Weights of a small transformer language model: no biases in attention or MLP.
MLP neurons of a small language model. Each row is named by its layer, matrix (down: output weights) and neuron, and shows model dimensions 224-415. Each number is 128 + 32 x the weight over its row's rms, rounded and kept within 0 to 255. Numbers have three digits each.
After each neuron's rows, "fires before" lists the tokens most often just after its 100 highest values on Wikipedia text that the model never trained on.

L3.down1308:132065196154113108180177150104103130145113147094094096127107177132112096117114093184154139135097081122094109091152141190089129137155138107086136111125105136097108076144085115113117111115171112162090128140153099120105108112058121139084118138150157132138096140125087091157162109104121112098090122103141154106094166161095082073146172092072184159124137084105119125138128087114094087105108161167205145139099098087101137114154068132141067158116108142108071159146139145119132143151143081060118225135144036097135187066151137159134147197113127166099118124155080128120193098122175104153
fires before: "1", "2", "4", "8", "9", "7"

L2.down303:081063116074115159180170159146122155185138135139170195151116146157162080107073135140148195102105096135127132133114107154135106141144060135166131144096163167101162140148088105124152072108152158144126157130097121118146078112182067100144131135116151121098081175120098097105124115094105137119073166092139144071156115137138173187122183183083191135140154113107163128152125168116203114162148186160131117204106134074113142154114152133143081088168148163136114088134178063148132114145173167133133185155157121120180175079170104138137097169136116136135148133111110098122156176146111190223
fires before: "1", "3", "2", "7"

L3.down1819:079128097113147136202133158089123139152123120114111131161126132115096110118169127110157091051141101148105107183098120116146064106109166115200129135089148148118120130146110089091080161052078102120073161089120154136114140105177119162133188176130089138117115203123196162096142138104098176137176147111098091088165123147085064124135098156102138136042104125159144142109102102127123149132127141132091137182120101081142164063140083087134163130096105158136136086123082091102138132192089144164088129136116169089148144119114221145135113151130126097126157123083173163129111096179144141103
fires before: " ", "0", " of", "1", "2", "4"

L3.down577:112142136077127028135115213107123124139119107056149157128143068155123127136153121064156103143108144130110134144186084085146127140126150175162163126118169152138102160155152185097086169148065145109132153076166140176165103179126112157153087161149197164126123128162154110094119123106120062158139134119125122042165188139143159071121121184149133123108190109139130121129137122169093116149166157095137116092144130126107178124137115151131139158136201126112149152148078124148120112140099182128082191163150119135166158100134107106172132132153080129129091112104161140111079152138137130174
fires before: "7", "5", "6", "4", "1", "8"

L3.down355:135172018045132145149186161156118138152154087089094117179123162139133114122102096135189143095096144092089113171136104075176129152155145125181174146141116145126139192211119142118147146158109176199120092038095134165147133128154202055160117100144181131099141173087148134139166110150097138077129091056110114134095181122143079134167160130114102149131163124137127189160099121158132124175112043124154148151103131051124107125144111116204170149112108089165161146154110143128160118116137109106135121174100167114152101135094136101125135140107151155184138123145128188119131124137122106139
fires before: "4", "0", "5", "3", "6", "2"

L2.down1195:159130095069114118215107112152116155159128042125129151201104195153085133126118140141173111121106109148160118150141121148157079110214140193156221127143125104114091196140104127095105156105132135140151161151179111148149113106163162107136203154118113148125174146109130184118127141196129101077182131125102106106138120169112115147131145126163169130142112112105124155156149050117081129160154139117129118138135118173121156153142128164128147091139118153152157095105122127083099147170170125089136141086131159083159107135097114143181205123144150169182145096148160139160100098149160171105
fires before: "1", "2", "8", "6"

L3.down1841:176131169164138122146119128126139123117126155123095105148096128137105173149159142124141155092077083156167128186137094143108073145139146112100176172169134180112126094129078147122153052116166176163126080097109166161072136102056106140118094102157124112106161163120111127152142084127178143131091142134142090129186179147068110136126175166100120111145116076177137121117173152147139101195124119134202123071111153109139189131153124164124160161118138151081108080163104147096113100114132134165162188179156115084096121114133160086165077113096150170091169066145154132112068077161134182132
fires before: " |", "0", ".", ":", ","

L3.down1709:185130174123145092210100184110110170179089152131105070185108193110098142118153163159189200104110035126110128106148067173120166129188149187083134104129099068120129136157094159122138123085163119149138173136119077145180086200165077109129112184105163098141097147115120072086084089095178183107106129093116127113124140140067101149111134146116147185113128092114139131157125132111159105210183185128207125134116129050114144128097132145091134123108146138150163106183140103111105118146062119138115153134149095103130056149168148109152102167143090185127067100142113112093101150131170201159
fires before: "1", "2", "from", "5", "9", "6"

L3.down120:130085136137102127195167163113175153137113121127167079143152123148118163113156170120116114138120103132142175183121146143129113110149125188084194156118103127172127211124067112131156120135140099123125158110176127153114138173145073175104163160096154146134127117111192069124109200163171122137143176119115170126134063125099102132081115140126128148136185139167125173121196122133107107144106092101154171157095149067105143116173103174107140170105192146126163160173127074096063177188190121120147138182091076078149145135166143139121116186131143141147118092148150177059157126134094138174
fires before: "0", "9", "5", "8", "6", "3"

L3.down308:122145090144092137104136096093120121189184172085149126102080156102147142123161123109133155116121097133134124172148100156121162180103156120074109166157120115126180113154141103114142138094158111160137141150081142128115134109138109127201148104167171161157129097169155179118109104186145148160103127118165127113105170173170161079139124146096116142094106083133080065142152131150155154109060074083176169193124139085137147086135053127149145162149125154102200097234064156129107140154162150144096108166146161080161186102077157039185113118109158133173158134187142113136094117147115102162
fires before: "0", "2", "9", "5", " |"

L3.down303:144146119109095106073184161135155139125107148150172096138121125162132079143144149102136172131156167138110135147138088095115186183123168096154141119090194111171114118125148076062158181169089150071162081078167071104121057138111127062103155122119113151118134054134127128143102114113122144053121150087147168168163157144183120133114115140195086140152195121146103129093098086099119119120143082079110073138145118146129153150173184187134114142113166129132081176125093098148120123114111147137140169122140164109154172124141167122120110088146192136170121151119163134090134091159088089137
fires before: "2", "6", "5", "7", "4"

L2.down283:151085139124155067089127133149060162153086106124130139142190099107083139140144102079114140090084159131079099175123110130108117066178116185098173140157168178075127130152088150165066112155127144121142072033104189150095115120120078130124075155133113184143143110125101134087139110146113171148117148134124126105161145112106139088148133106100110122109144170223149159125112100135131105119156030131147160093097123073186157101120114155096145151073198129136196169097135133100176085143126122129166103167166166132149076158172151103116151096068070095147098099099117102163148139169153129037
fires before: ",", ".", "\n", ".\n\n", ")", " and"

L2.down818:170073108111100157217138121143110155160183095086121135092119109125190172111134174105123118129126080096121099125118138142170124103142112145096176097171117089086105155133180174130130123070148138145104103115132096056062082104152168144172141142099113154125124154154125103126103137132154108130133127096140186100133093154111192096118087152140161084139113163154158128109096102129162053122124138139208117134110163118114149127174130083143082082109136131169124072082190126149140154181115160121126132112194108113150105108103047177151113163087164112148102119083112140149090187099141180124
fires before: "1", "2", "4", "6", "3", "7"